{"hidden_size": 192, "num_attention_heads": 3, "intermediate_size": 512, "norm": "rmsnorm", "extras": ["capped logits"], "init_std_qkv": 0.0351, "init_std_down": 0.0503, "learning_rate": 0.00659, "warmup_steps": 200}
MLP neurons of a small language model. Each row is named by its layer, matrix (gate and up: input weights) and neuron, and shows model dimensions 0-191. Each number is 500 + 25 x the weight over its row's rms, rounded and kept within 0 to 999. Numbers have three digits each. A neuron's up and down rows have the sign that makes its largest values positive.
After each neuron's rows, "fires on" lists the tokens most often at its 100 highest values on Wikipedia text that the model never trained on.

L19.gate82:533510504457481497494450475502486531516480510478507465507498491511476516488489475517479510496489520506504520502532512469556522490439442551505488499518495508493521495516500463541517490514530461486521442529487550483478505502490467502509445493522516541538451483489463502480494501493524524440520502532496531482522478490473519486477548518544487485506453447475475490495466526490506493476500476527462527514482505490467498496488525495452525539486535508478519494525505482485484481488468530490466473527477515536525540496479500469481490553480537499456515495479492499521531498475545480482
L19.up82:450511534545513504482507436489509515475535511492533483534542537480456479492507498489493523532518468523479533512486483483515522479501537507514464518488505513500482468505511546487495515490458539467517572544506546503518538490515523497493498523497446472522527505508512504468483491515485478478503489461503464507485493471524543498441508530482473494502470483493504463495520444458505516454496496492474460494490503522536540534469517508493502481467523491526517532557514511467522476494529480510497489503508542478481486533499490532534519461527483512523466473496534531511494496536511470514
fires on: ",", " and", " or", "-y", " days", " remain"

L8.gate432:537476495506478493472515494464503471465514529539527492521528490474516518497472513522488515479491498488531533477540498480543514480501482520500511557504510509455465483425522531508487480512484479489498478539450516468480500510522514492517485497522470488486482480524520492488471496439518536470539534472510515522506500516508530508518494546515474520524518557521477498437483548528509539527538509480509551468534513457521526509535511506511470440501501520513425506451470470501512497508453522480529490498508525513485535490490474516492470475514486519500511504485471494507516488509484510483
L8.up432:480448488506500519489482504469467465477497542521541466538484512477519494494524537501489483445456515486519540504517494478494533510482499546495492494511500479450436504454492553461487501483505537475523514548500522483447514523479542495497457517506506495507494529525518481484476484482524525483529512477485503466513515537471526529500533531531469549501472580490509504488487525514503507523524504501539514459507512481491487531491512515521489464499485512483447491480488467503533527486451483496504523490488520554528473476487471474504479477503500535469536517497475480509506502514459504473
fires on: ".", " In", "In", " ret", " camp"

L10.gate178:493508514518524519526480542473529500528511459535463482454474528493535493518489514487507506517526493466497498509472502517503525525476514470456490496475538488501542490520467500484502528529484502518517480507502500502511502490465473491548482487440530546527483460464469508509519479511492486489498470492539529535463469496496510490463511481497516533494523518482471506516479509448516447560495479475488475489472488511487546498474482441517497489448509461537523512518536464483515503525536489467486547522536438518538513483526514495509549540481471511512493474494457485490532479500493516524
L10.up178:475490558491498497491511494533487494561477511491461538461485492491491529472486547515491502507546520467515519503507509523506491513543439446494512541472457516511459476490499529492503526551503496503523518505481530486494490533542503496516500487471538514509525527529479503447483498490464478502476500535474500462466549461478485478506494488494513506552500523455561510429510527476472504523506471521462513505526499499487523488537488538522501485486538478464529461502477480469493516540544507508537510469485492476493508503522491510480497522499495503495529499505491515476471518463483533535
fires on: "ball", " football", "P", "j", "up"

L18.gate2:529534527498528514480537501507475508447498440486510485471472520433513480525513510522449498466481552456471504528513497471500472534501487517531527495475512533530511488528513443525509471540571452495506471490490472491502482493498480545476497519507551473502453508538523554495488501493488494496495471492495477521483506486497526515502515525506451514524484520514486538498472479492504449485477466486480527513490471485480514476487485520505479514454520525494510492493519513505503466490505493513493497468523496489481478535525503561524465537477462478528511514503488465511509511431504515522
L18.up2:493533462517455480490505506455485505496471544520494517463485560455495513495457557484481518547481461470485491472509542474515514488483515531508461473500556505465527468476509502500494536520504525488484486492493513503482476490525486470541419516493489523517477474484499486518493504433442496491459439466498530511495516499477470515435557499500494473515471497532523477489499527507500503466465489529499481522500515532525496491498496504525516498490503494506486493496537507535517478488516505530496500475532539509496485516500436530479487504502498477482509480491505510477513532465509475461
fires on: ",", " and", ".", " ", ";"

L14.gate53:546486537454532510485471482492471566528458517498528486491527453477476502502494551534492530468495524495495517503527507504472539532515475546489502488505506518516502496525517437486517477488507490502476465505510521473464513488478473520537491476506493506537526498479519461468500499513517429545499478524501458510508459517512510548517491504510457521516502456509501493527485539515494498483543523488486506479492483538540483543466514554508480528494527518495476541518502470538527478495516478500517481532472488502486519506525481515489501504509483485450489561442519500508496487523503473539
L14.up53:539490480506477521448493551498476469533483537500473522501502501486459506512522461539489514468493518536507484522519505491554511496498513514505488502503476493561459508546531487501556489459487502522499519547562544486501536528507479471509512514511497491500557521539523491519531504499473502536529482490509523498460464512520485546512484485511452485471530461482465542481460522512533502477490539512480551449478487481534513513503532502519491515458487472467529478488502537502517465509530484489473507514483484497445515489489500504507491462454486499495457494514516514508502519491504527518
fires on: "or", "R", "erv", "mer", "en", " R"

L19.gate261:487528522517555515494478481525524456475459511504539536483488477536505514463552487472543512477499495501498526496506507472483485481454452499484508497482490547541502542509525520476487475520484470470501553481541503514484494518478531476479516510482505498483543501485458447505499494479546481480529495505519514473515512508573510525526512482536514497494486487507519489483499537519504540458470525513482493500484535523495522533526487502512453521501499487496519487529497498465547466548500516496489455497494513492491493485549482556479500505466495499527528549529493489460510549504445486516
L19.up261:485447493418502485530478496515486479536464498449498505476493501521465529473489457504515480475537499508482527515521517496495511483505485514499535507460489466441519500525549514522489523555457487488547496481504500472480476552471508521502517461486521484515464495528534494452548487496505485502479483482549493452484487499510468523537498509510472510544514455512500490530473509485491550502528543501474462480482475531509497493485538534472495527534522522519532533516505509481504504510492497520514479500477514470493452504482500507461487476514452534464475505517484536483479500481510479474
fires on: "ul", "z", "per", "ot", " d", "ian"

L6.gate241:514532500507508499515503433472509550480518501532530496453476544522522513491505477536490544489513467520483529525503479499527523521489512493476459489481516526483523513460513482446513495490517473500547533507533478470538497509476493509523555462527522525509514471518494525491469495494507480518471546506564471489540533500561447486487514530450526470504482491554454510503504464550535480504511466506470474482489498570529486499483491531476465479490530503479533488494520521494496498522453490501510493491484503453522473493509483501525531503491482492493511496496517471506513486495473484489
L6.up241:542547460509496497499459443502500518477499497488501486479502546483519518520512504533542550482526503523494509516533511508537504506446482516494480475507523494499515523510517504481527479508517453514530554509491494511510468512454515453512525503522525534521497463512519501506486491445546469519468545532552475486506546481569470469486538506470522459515500486543478538500484443528524489480530467509452522479504517563535482496466519543497508475527496498533527482488506528507497509517487490504498465487510519484495494516500484515524518518504506483478505531506530466511480477514512479523
fires on: "ur", "an", "per", "..", "ou"

L17.gate179:516479510487524515502479457489524505456536508487529472434460534477491540502514488514481481554505489524471528497461563523478499502484498503468471506454507486524491535487482465502514525482479466488487532459512421509478500511485517498464495518546436500545495489471467471487522474466484495477509518489483496494559515520547473485488537513480519507510505505510491482513509520486550506506517504511502491528496498491505492507517506517510483523534512451496521521446470516494530532538501489497447468443486455495491494491484488515463532509528508512525501497516517484496532502462546492515
L17.up179:505537446501487526519486484509521504501535485460504498503519506508478522535487519508516509518492535472479531483470504437504475498499475526477485511495509537499518488512515527467476473507447524471500489506509521535517515515465538513494489498480491489509527467542505493486492475485478518495521527512541492480496518488520508527528542532508539526531425473552513511519524539528500461495504510460472489496480563517504531518440510505476493521519542506487530511491556486452497500506498530527494494459511463547502474463473528486489506492466467500518474500545543535507501466479559493483
fires on: "ul", " cur", "ed", "ol", "z", "ec"

L12.gate72:480471486479505511473459473428510519470506538504491524549492476489472482545469514508461465491512484493461494524503520515460486489512528535513482486513492537504546468507475492456508525549520484490511485497507507501540489511511492529486478511504506516507482495501513525511526467502508511432516536511493545511443495486509549490501469517507506499463523510482467488509467538446486503515476476468462480526564478493496520521505493452522528487514527538541480465503507575481508512445508482539466520514491542543483507475493485493477480477486500502464498485525496510500488517503496517464
L12.up72:493527501505498494517478482513500541452539504534468491524495515498486481507474529484473489524519502485505515528510463525497504477558502563495471501493452533494478461465495494502497495512509500520511507490504481542545507511494505519485476546519479503463532503481492534529499494512564517489502541546483521519519448514544472480473535504525499494436485480518476499500487519487523548499478479517479493542514520510507510458523515454483518519527492527510478488442478554452517516507560430495510501495454498502476502509540510470510498532513473512486545538499499508519492475488526519481
fires on: "th", "st", "rd", "nd", "ant", "y"

L2.gate43:477477544472500514477530456480491501509502500522503522485521476516503471475514512503503516490503467558494569484507467520520488511551555539515533475499468493456449531494527477498501468475495522500529481502566497517478470528482484502495503515452469506507488485496477480519551501510524507489528496529499489479486501517511568519458497500474528539456461521477487487526500516497512526519523506527490453495460491500438466505487516503487551481466556476516510533485550489475498524488475501471481530502502481493481474505457551471504476498498494522481492502507487496485503505468531461491
L2.up43:487480529501496540443530499461478475466475534513478467507469509491494464521540470547508542498524477517492510474522464519486482509508540506489504493475483506508498493516454555467480499480493499475523493486516518500530531527470427476471510511474485496533449511546485546497493452465473483482505503546475473522502480549516479515537490474547521489505536459490495521501480488486465510536481473503470500486492519457475477479490497514500449514478496479529498500461492438506520528488492524529509493489482491499512485515466511522514477469509489535462518547498502503501512505538545457491
fires on: " record", " member", " des", ":", "ster", "atch"

L10.gate500:492518504473468518490472530533524486457522538474519553477525453493491479526483445490467471503533490499529485502493481485533510473500491455558478495487513472500502505517494523491502489506541504478457519448540470470505529491482514458478463500510486535496539516477479486529502539502538467488467525526474504471507501505509570494523467529492508511522487467475554509502490486519536481486491472464477512511490438467545488519464505518540494521455487491486523484496490494491455525501451509514479493472477490480476514508487511491522527512510530506489513548501552497464476503535482527511
L10.up500:510471537513505499453499543532492485486486491463486483518514460455529470508458525530514498460467499496528515522471506493509497516487520474492516510539490464475530524541520495488499520522541495475472477504510507510536547509511498489485443503482513514541513510490483470518507492541539489498461529478484499460512501524541519506504534543509470534515511465486467547513491526484483410475489503484488460497531470503534461507475499527495494484531508491484523476422537498508492465474472527534524502498491542481480507524451468492516500516455505522500502508450505482461497498519500511508
fires on: ":", "ed", "eb", "+", "-", " /"

L19.gate416:510523511495499558500504488534468518506502477459532574497514536490481500525532503462524491491480477518486498517503503470518507477505494514515492479482517493525533501529508471485514484465546522501540524468491505490512465494517474537532459536534501501484524497487507497487472506531528474486552492474551489486464470491458520495502485459491477479473462521547474479529484494536463472519475503499489487527472484491478501530528521447501535484493488522498540511528516503514502476540512480492499485467512505506467470512535495575490456466479512516544434475476494488468522521484549496532
L19.up416:476510521516476513467509499548492505505490522509481478488531510490512498541483492484492546523505504502510523490479491477491509506471523455520532498494498495480494510502525487496493488521547493503515530509508486542484503512519495498485490473560531524548468476481504541480472494506490423481504501493502518510483496517444493476512486470547527490500430448533497494519517519548495524436527507520542517509515551524479469497490508500497518515504430500508484510513522458483506461501503487509500481469518469568481475526461531508523546516511550512506462455519459519535517479483503460510
fires on: "ly", " most", " more", " and", "ten"

L10.gate28:496515530508524444515484463492497501554530479509514511476507522518489519507510490484511487522516480511512450552494494496508497505534532470484480539470475547497531513499539499506483512532523524515503489485511536433493502511463504541478516483489467506503540501487485559498482513505548493507506482449500509497515472493488495477488508482517533468482500468548514483490506478525507518481532505538474483530546446551493494480533519482473503520505478527483490491476520529481518481546473500497495461489490484499547512480543464476548506535420488480472556533493483521545498500510509505529
L10.up28:501501487460511493547486498511492454517502518525448510472513473541496521497497510452508495452445516561465441475459513481476492516430496495502493521518524525486474465525505519466502467542477497485525543487487517444492510560484481499500529476524490519477535500526470532481501496473526523514560485458534509494528494488502480503489486499490499477465505462530508508497531506501566470470538483502471518505487498513505507503537537491531503488512500498477495458487502511519461513515484491452529521504522503482529485488481469490506488512503546508458547506499497474504521532539494520485
fires on: " Christ", " Lou", " people", "ou", "an", "ood"

L12.gate214:466512484528506555480442492486492534518468512503465519460479495468480518534495502537519467507523500511493508542510487485485496502443544518502477479467510500498495485509502475529503532485478457494523545523505458494575512474491490520535526490454483476457459466486501515497490518487469524468530444534487516506517487488548486490492489441524503496465513494506501510536490541474474481479471502498511527486520487556496530467491526515461487488502505480475526458504540509454506485505481481570475517498504530501469505531492519481547455477487464513500514487505489504500469495496512527489
L12.up214:479474462503530511476441474515513492486501518480499478488501509465511480533510457515458505506516528464492537505472481552489493533465464527492477465509489538468498464524470518478528468486475544530482510515493491516497502496477502535486424548505523485531486532529490558477478520509492519517466483520519515509508462470512483502495460492504513489542512476494503540491496509488450547544515486505502461499481523492520451479468518452475501468540482525483528522513486513512490495498493461525486513476521530484505519500520520464511495509521494538508532497546531511537480507520544555475
fires on: "st", "th", "nd", "est", "rd"

L17.gate432:521523525489495568485553486524507492468492489501495496502521517513466503465555527542533474447489451521492522539488519518528526493492478516517473487475489498528509522498540478452522510495520497538500469485500512493508518482508486517531470496521478527495509489507587515512487462481522489481546502512542505494473496531531504489464508497486488539503522515529501446527506480545460529499466463521506504505497562527528480491488497532527488473462487489545525515513487539489476493558483470552481490536470508488495533483495505518523511493489493481478491515472493506552498468483470521484
L17.up432:545494524498475449455497521474479497487472517535492478531458509487480504522485510502520552494442475541487546481507481494475475530466451502500515486522559498434460506480460492504540495473505493499548511511488519489484487443520484502453521481523504498510452525491462511495486517524502460484520519494524500546505473545455445503503476484465504497482446526510532485531511492550521501462504495508502464504510504525495525472533473529536538494475503541525474501487468492496495503481495468500499496477528502455462494507514504492556483482507508487493486524501479504500481522504494481478
fires on: ".", "ly", ",", "A", " and", "h"

L10.gate309:560511499469511523516558481539473490508523458473566503474442504484486526470516508526468519525508540494518510529480511472510508514510484510497440467480505514495480532541520503466512505479493521521491446477496538422497479492489483494523474480516470481475511510494490512505519491542531502491475479488487506505474535464537476513477491522542481494519521459496528508464484494501477510527524548482460487518515502540499482476509482467467494510487485469484486535439512495511495516513518526508453495486536485523531517509529477463488512527494481470467528550478507472506507546513508502535
L10.up309:514514490526462482475477548488539498538552472481537531515512527473456486469507497535472539508507488532491486559521539490486539501473453499493532502503507502533492505497504505491521504496545513495508515501523484511521515500513528475495478495482522481464568536514476508476503506512504519469533521530557519504483538537494488484524475498521519520537483518514534514494469507502545475499507502483552560485508447516490523507468466534537494475502464488472507470503532465509491474522525495492522451523470500468481562484511497511530494479519462516491502471513511496518457484525474463532
fires on: "an", "or"

L3.gate122:491459535471488509484506464507539493456493515485504544459501500482482523519507530479500508485476504518527468479497532514535506549502472484533485570526493529512501515510499463501477468487502529512510463474478490530485513529457475522457535494451544507522515492503469523465511507524534508443539481504526501532475524459467468480480511527476507507479483497495476511478561489493543487501479494538492531489524480505496472521481539508513487493516478494493499561477461528508544468520464512466485508491501495502491546444514500452480536528483501482512532458530492521498545506503485481492
L3.up122:502498552452480498525478480524490493485487514513491520487497499480482545478528517518490486476477494521552496482467546490494499536515451512530466487511483518483509501520447482470506488496499539512530457538495518505509506555440482522505514500472564509469525512490498539486487526549553503472483504482539460523479510479485484508484495542488502502470491478498465514507565509516559486527483448500501534497503489501469499501469517524482498494526470525502534502506478519540493476497490491475523497510476476485523522458531464467518580543493480514504534503515495503502510504481514464466
fires on: " Christ", " John", " Paul", " Lou", " Jan", " Mar"

L18.gate277:474468531487534478539527481487501490499501489533520516486499503550480513505497511482518449511502487502516487484476476489491466497472502498449522464461471524502491499501496515477486538485492499483490478498452542476514540494458500494538462499547493519500524523483502527500520492452530488481463521526512521542453464522513516474491515549507534476519502508495512485522478474451475509514519515497510495470445472461518502497492521562493504531516540478488488463500478538506482531475483468479544514461499517470468507455556490511483510478494469537514482545530487469480524503519466562534
L18.up277:510505500513477483531462487516479504520506487479504496529518500493434536558490476458509467483478527440510500495515513469494521487517520446512492486501497488509471516489450510521529484488500533460555508468493488531550534579505473511499505503494506508493515501469497527515492488536487491516497462543460531503466512501472493520501535519491494470521545519535479468469481500497490515492491492530513505515472477509464497516539550500496475462552528466486500511477520432501488456507516492519471488532469531529457507470519482506528471495541476533491536502466520527498487533505499481484
fires on: " p", "r", "-", "p", "k", "ak"

L16.gate175:489546535460516497497532483478472479440454539474540508486479503519492554483533492522502505525430486513485527471526515530524547476510503491492517474474540531494547504487503499495493520480520522490489506468515518504522525505544552487496453484518426521495478517467517521526525483477543473530456508510493503494530462498497494522512484515525500508514522492481441499468481467547472534483477499489456470504503501498488485471491495498477520518483541488521456519500512523477472505517463479491452497519501488472518490517456500486520485477530486480507509478475503485500486498503471557547
L16.up175:516518453495553504520522505540496494476503514525502559479515486499470518513467488428489456495469511456495511451492510494467476461479509471491507538502546485523510552493486485524451531499520518490514528469477528493516533517531472453506492493523493536503480456475489496504513523500545522534504557506492523485524547531491471521533521517525480482497520495508494471453512454467497489472454486501512496537444511450482487498490535550478503488485508525498458508490489502513513503523469516499498498521458513505508463512517501505516483479511462500516501484455498450481518461467513509505
fires on: "er", "-", " occ", "r", "e", " sec"

L9.gate357:475460541494525521505516503504507523436514506535525508498441459535494517470465452495445498481527473480487502474493514540527519497490533476480513516485491504511442490448488473504515503534485557509483521508473503526503487490481505458512498523481478479510487460534517501449498539520505487489505480486487467468489537456493518495521486529499498478490532481477481535509524509485500513551490464538524512490500528549514524493489514534523493535483458467517444490526481509506508558537546482488551481511532493528474530479463521477489507506504523480508496468498503508480481488491465501456
L9.up357:469492515519508502557515495499503510486508513447473461504507477522443446470506472535543507485493532494493511517492520496501500487482485540490477465520527542469529507467481484475493527522504518523501476488491515511530477462515488505511519504531506486530526506467478514527435502487486516493499517480497529515523487488472501528485516471568489510533493507493458478516510519502495491508493518500537556479473474508492503489549517549499541481533522499493510533541517486499527494503493422505527503468516444510525508471527541477554495530464506440512473524496531484535541533481500507515
fires on: "ts", "ric", "ock", "ines", "ell", "eter"

L12.gate355:507520495547500512508543507520494497516492511511501483519490467483508467496447482541476514476508528504499518539482541529516540475465464547506508544451482477522516509475481512446449482498471494497463490511487441542500476496430530481467481489535476496476530543537461516497505505509550517524499483475480524486498474530506461481487538465542450498539472485476500498492494520510490488545524481512461478487485510528523462497491543529506502479449479472520517513497471494512484487513535468464514504490486508499525487472525516531535501507472537517464504497521494535481512504467520500480
L12.up355:470475544540471535499540506450470488526483495481444470536493480513497460478486499535499509468519548538491517538488517469526524523465489540486519475490511516481519461459489556503547520451527498528463550510500534500477510499486523529474482503476496483538520510463488490492510509455522479497491507511493484495465531478509502566523460472481458489526493498497502467491497493482479487531556491494530514487487500494489487512493511502531562446470504534462497521517502452469501500503512501441490558477504481510512510493525519462492503496507484501505479527489512476476514523482508484509
fires on: "el", "m", "or", "at", "et", "att"

L10.gate504:497517481495523548571535514470512460488486489466521494510493517481475538524544503484524485522534493531530500521461476508500491514494462493507496498515493559520483488476483515505527530474503490504508552497519490508501478493494446495514466519466552489466507484476529542495517508462489490486465518491507544494500526569508483473472471499475512477515491495510478491455507510510471485518536489506517493526507455501518501537449493548541478477510485492560509494489552434473525440503517485491554467477499456502511498489533517517475504517537516511505499531517485516485523511525485492512
L10.up504:506542476501494507566570496492514516419463491493485518519533537467472538496511482476459470491528501426526470478506489517495487485491531489486486542470547530512493506461506499452516518510473461521511552519497502498540486512547475497484472505463515498514496475531497518533510543496486497498468506467499539476506534524498484508425449498485504475484513486499504490516493522550490502505506500493477509490488475467541499503524513504509525508502520489519483478463506482490506497528490467523491505518519481496502500519513528497489505491490512522546532459544475560509531491481473501535
fires on: "ah", "e", "y", "r", "í", "er"

L7.gate225:509521547563509475510521490486466505459479503481515478495504491475539510496533476461471484479460468516519532466504533484545543511458531498460502494492509511509489439485456478504507523481557466550487479525507485475514492470524484481532487463452501474491533507469489518486465524463496474524501525486538529523523464526497479500510520479478518525485495487478514475534522529480476506502513529503511500472493494456494496521503522471491482528472557506469464518469497517496474487502520510467479502542513499491501476508539476505562516510538487506542439504487479470462527518493529510497
L7.up225:494525543514481478459542528500498516486526508514518506478513459489477468507496500477414542523500531475509486499550484501548492500515470488494522489492518504489527503483483487506501521490516512513492510490512511516516537475524451493489463489551513539490476486466517491517513485448533492459504516499518539546527478500488534451488502498514519478458512513498540516548490511485500505448516538546501483489542522455519503509461465493502493470465493501477534512530456496502534504514483500454511526496514500491479509468553511518534521512486557469476506502493470488499545467458472460477
fires on: " co", "ow", " over", "e", "owever"

L12.gate421:497500501498502508499444504427501450496495480511495545487506558475518472521485497489491496513533502488492494474465523515504517479537517507497482478530541492495549550511491508507490513523514501513525484500512456503539486453525482474532516507514499526476446520501487485497527500480551458516469553547546541515470494524485476471524508507481501519480470500520501508484505530463476522488447474491502502495490491435494527475482517545530515466513496497500496468494517531472497512496495498504460520495490508477449558523478505504481500486542451479521497532468475525519448479527479488535
L12.up421:476484478528484492447489503519545542513484500482520461487495510514491484508492435512488561504503548502466508484498487520478451571500511527515484519517496528510513491514510492520472501542446537446534513498461494490511508477460478534516479511496548481490525445496494532508466518512494511496505477520484523506504482468507493493474521485468480543486504472529458509471482506503476515483502563533549495496540503488494497542520468486464521520533471527504501554469544554498464534502524467484511521530522510514500514502490486493507498516542471488473477504476500473486495528532506485518
fires on: "st", "ann", "ord", "act", "nd", "est"

L14.gate290:522488528524446499473501501534485507524510477512501500506486519445524486469456526518462535492528514533510499547502526504495504553482493527508449494452495523483505473519508509507518482513544532467470520523504487487536470523494552518528465545491517462500468520497452481508511442523515449513499466533511540474471487518525485549509498500508476504508473505507493523496545521511463478475519493489488496500507521493506517547476500526456496484490486502464515519524471474498454493505510508507510506511529504507526522463497485510484572470463509489490480491527517485460453477462515556537
L14.up290:527466456502480513507475504470489449515496487487528489505479477526472505433494504499503537517498514506485484438510492495452476518517506514503536465522527510489485480478516525506480551545472513482524484473520456503484474508482489507488506513489477474552480519459527484525496476494511473475480517503481523526472480487518509513537526509533494480447458501490529514520556487483475457500509500480488522518514501452527492551496498521468518456489516503473520482515418482503494533542491528455532524454487509482494492505496496455515478489512470515490493513511534514489546464499502480562
fires on: "ag", "at", "ak"

L9.gate192:530497542474492477471453536484492530466528498506519549522554530511516469492500502497498494498478526465512479516488512525538489491482453532525506456495525501493481515512490524506500499543551475495537485502477518485560481503477512532513484516495502484509477496485482473457500524507509529498466537454515498507481499535464534484525497522529478478550553493445508512481514506487508492535527462538502490451544461492508506478463486504532505511492488522507514444511503489532446505523471533517550469537490532501521517496478456533518540515481516517495509504505518485506447481539504520504
L9.up192:465517552452490495498472473496514542473481463563480480473525471514506456528529488488501463513502506443478499520501493478516488455490483495426520478514525483481535519506471459500488554577521474510514536483509507528529471496516486532506455512456540528471482514450508483487545503560490487520485515488489507548482536466511492499535538518488472518519524464508513499513519491522472540516490468493488455526499484499540485523464499506446482530517482466513522498496493485505508533494494500491497497517494541480525520497485532523484495497490475512509514499500526482502470504516501498483
fires on: "-", "per", "==", "h", ":", "]"

L12.gate190:511507456471518501535480467535486520476524503552478508467527534496490511460477483509521499471462519539464559520523513491502514503555482503520524521512501486501504511503502459522529525487496464515512522462504512521492508532458536485541443505469488526495480529512483491491469431496481513530495502481501500480465461503512468460492471472449512474491512498549507504511500483507465524507525476445504513512518551549513516499477489478526531487494511495508523507471479471469513483516503559510532491510516496499519511462483450526475530491468460529516485477531486488440487528496530509508
L12.up190:522511458480477476518483494471454491494521480527514485467503523543514541443441520475524512519468511482497441492539490470472501458490495491470496498537506493522473471519480494524531499501482534466515500495520491511475518453500521532471489512526484495528511514530521468495485539533490488463478484466534537486499481496480495489536500508500519453507482523552508484497532501481501452501494471503483498499500505471482538459507517487513548447526457518523524471495514472479463494578465496494506452504508486480442474482514508509551500506449478484520511523522502487479494514489489484469
fires on: "ing", "at", "ure", "are", "et"

L18.gate486:504555486473531493514508519523538509531492482521482507496527489460498506487467475493479492512458472472515480484509561500493480531459513489520495449476468477531511499525518511449548519508502527445521455474471485521504463473476502489451491476481475467473504485490516525478466497516463501489504473524493494485511522451526491498538493519482487476485494473493491456461461509522480518447491529515493466477468482483441503501509472517506491462473500484486527515478481459498517515518476514485469434490532502475489483470482498522479452548497492533505508482491524465470485553526503516532
L18.up486:482496490530460497516460516500545515498544488535515488498478530478448480483525481484494473492483478445497466473535484577487482504519513473478469492545477504512524465473477470452510520436530521490468516498493506481557512477491455474494446457498494533485500507501521507523535523469458508478516487497495481485535502497462530486530437487550496489506500481479464461501514482492466515503542520537539502512487486541495513489495477530463522493520491516493459503503523516510534497488514474509513512451483485509555493496492527467526498502500525521477477481477483524524506474486516479502
fires on: " ac", "anc", "c", "p", "ec"

L8.gate184:521525509500514509510492547517487509526477464495502478468517513530481490493539491520512520485526506491478449501535536526496474501521445515502501510483526524574493483494512460518486457531528475518462442486526525491494494498472437513501549511500505541556536488498481512505485501496501544508510477511491485558457492512476520505489512498501456514511524511476522441504533510526485512530495500531460514517503507504499506547497491525505530509471542512501534493571483505517478497480518517509490509497480439499525523509531523493508520484499483503517559549484466506525546528465488522506
L8.up184:505504504505503481503495530512489513558454480521508493487524513525472503531547520532502526502520476470483455493512492554472495491481432538471506525497487502562477459435514493548517481528480483521493464496511491509522526493474450509491499502496516499529519457521479541459472510473510498480509475527479483512464539505453488544538494487516506485495512483493531480466522476519512475521512489492438504511521505531493527515505489463504512527493529518486543496538507488500475493507463512501530478469492457572532486528540469513493519466501489547515537511480474525486504505493512487477
fires on: " the", "ball", " f", " football", "ep"

L16.gate101:494548518514495561453480525476524526514523449508524479502503526483471505504488483530473513485519494497442506487477528468530500542489480538530508516492493507514552456477460491517539517528481447493523467480500508478441511531527484544518475511507482520516453477534523481493520513528537480493462504539479497471465502477514471496497511527505497513477434457485510511521492506500503480511472504481457531522489488498489500442522493513458479554506493526495519468545545494483486494503462527501481469466521491501505469506492513486516474517494515488493542499500478527479488556495501467474
L16.up101:502476500534518504516467514507495496457469510541486501481461519462540496461524482498463521527513514468517505505503491519512471519499493529530531446505555498482474500506513495473498510519496496482464500501471525514459494488507513496533480477494489501550480527451469550476544477475527492481509437478524530515487518527469511492500508515472494508474509475470524470524486500482459463520465468503517480522544516529546564498512507494561553498486545535495537451562490490501509531522542505515481494479491543503474481494503517494488524489524528493511515457529502459519510511484491504518
fires on: ",", " and", " to", " or", "p"

L4.gate344:492493510472514510541503480554495486511491472495513517498491516484479516493465513513503465479559518486472495533506472494492505510433515482542473455545501497501512550523510527505506474509517505475499479561497577496535513503507482500502496538477541474478510549521488505502472496497487487479538508510490523512500509467515476515457505500535497483492501487493488488528499537555523485512498465543469498476458497588515487511484498529552511533498531497512542469472487538499454520516489480491530500496507481510457452518440485529498498510507516499521503515511504495538481516527553477505
L4.up344:490489506481517526548489493547514492529497480505533510496483511485458512492456500510519454499568522492481486523508475489480502470423519466545495466541509492501493556527512519500521476512481485475489469549500563526535519495510477498484475520501537512474510534515499496492490503507501466464515513512480520500504494470536473500459506501528503491492509480488497488537507528550523501503492494533496486496450511586494501537493487524542508547498522466509538486496504538489475504511484477487530507509498475494450457479425489538487492495508503524514506528514519506524505523519549504527
fires on: " h", " d", " c", " t", "ople"

L9.gate132:520492498550489534489524477502496489488508495511516498519530473513487501522508491508492498543469453490502552506499526455506489473539508504484520502509483473503513563500476504524476499493497474476497479489494464523475505502533481474486490476518485482472494518439513503528488532469496495501488496519481528496493488483546466484436504454497508493455489502509486499479498500525572500505527474453466506499545492478488477525531455462536470514518482512507459489517565496499537415440523482516515505523505456480461451511471522493506468488535496526460517489523503529537501489505513512513
L9.up132:486515490557512552465503500491473515446470513521509497465515470506497486534527511544498509477503505515505562520506469514471481476510500520499520515535493511497487537516484515521478524506479473466529470506505424507474515521528526495500477516530514482497452499512511486476497561461506503462492482540487517484487510489504510510497516469515514475460485525486517525479528522533504480486514464500475484497526510464460503520534489472533472464531506480515443513476559504483522438476489500490506455525486464480527471524496526495494487449511511519466488534561486509456473501486544505505
fires on: "al", "ar", "re", "se", "art"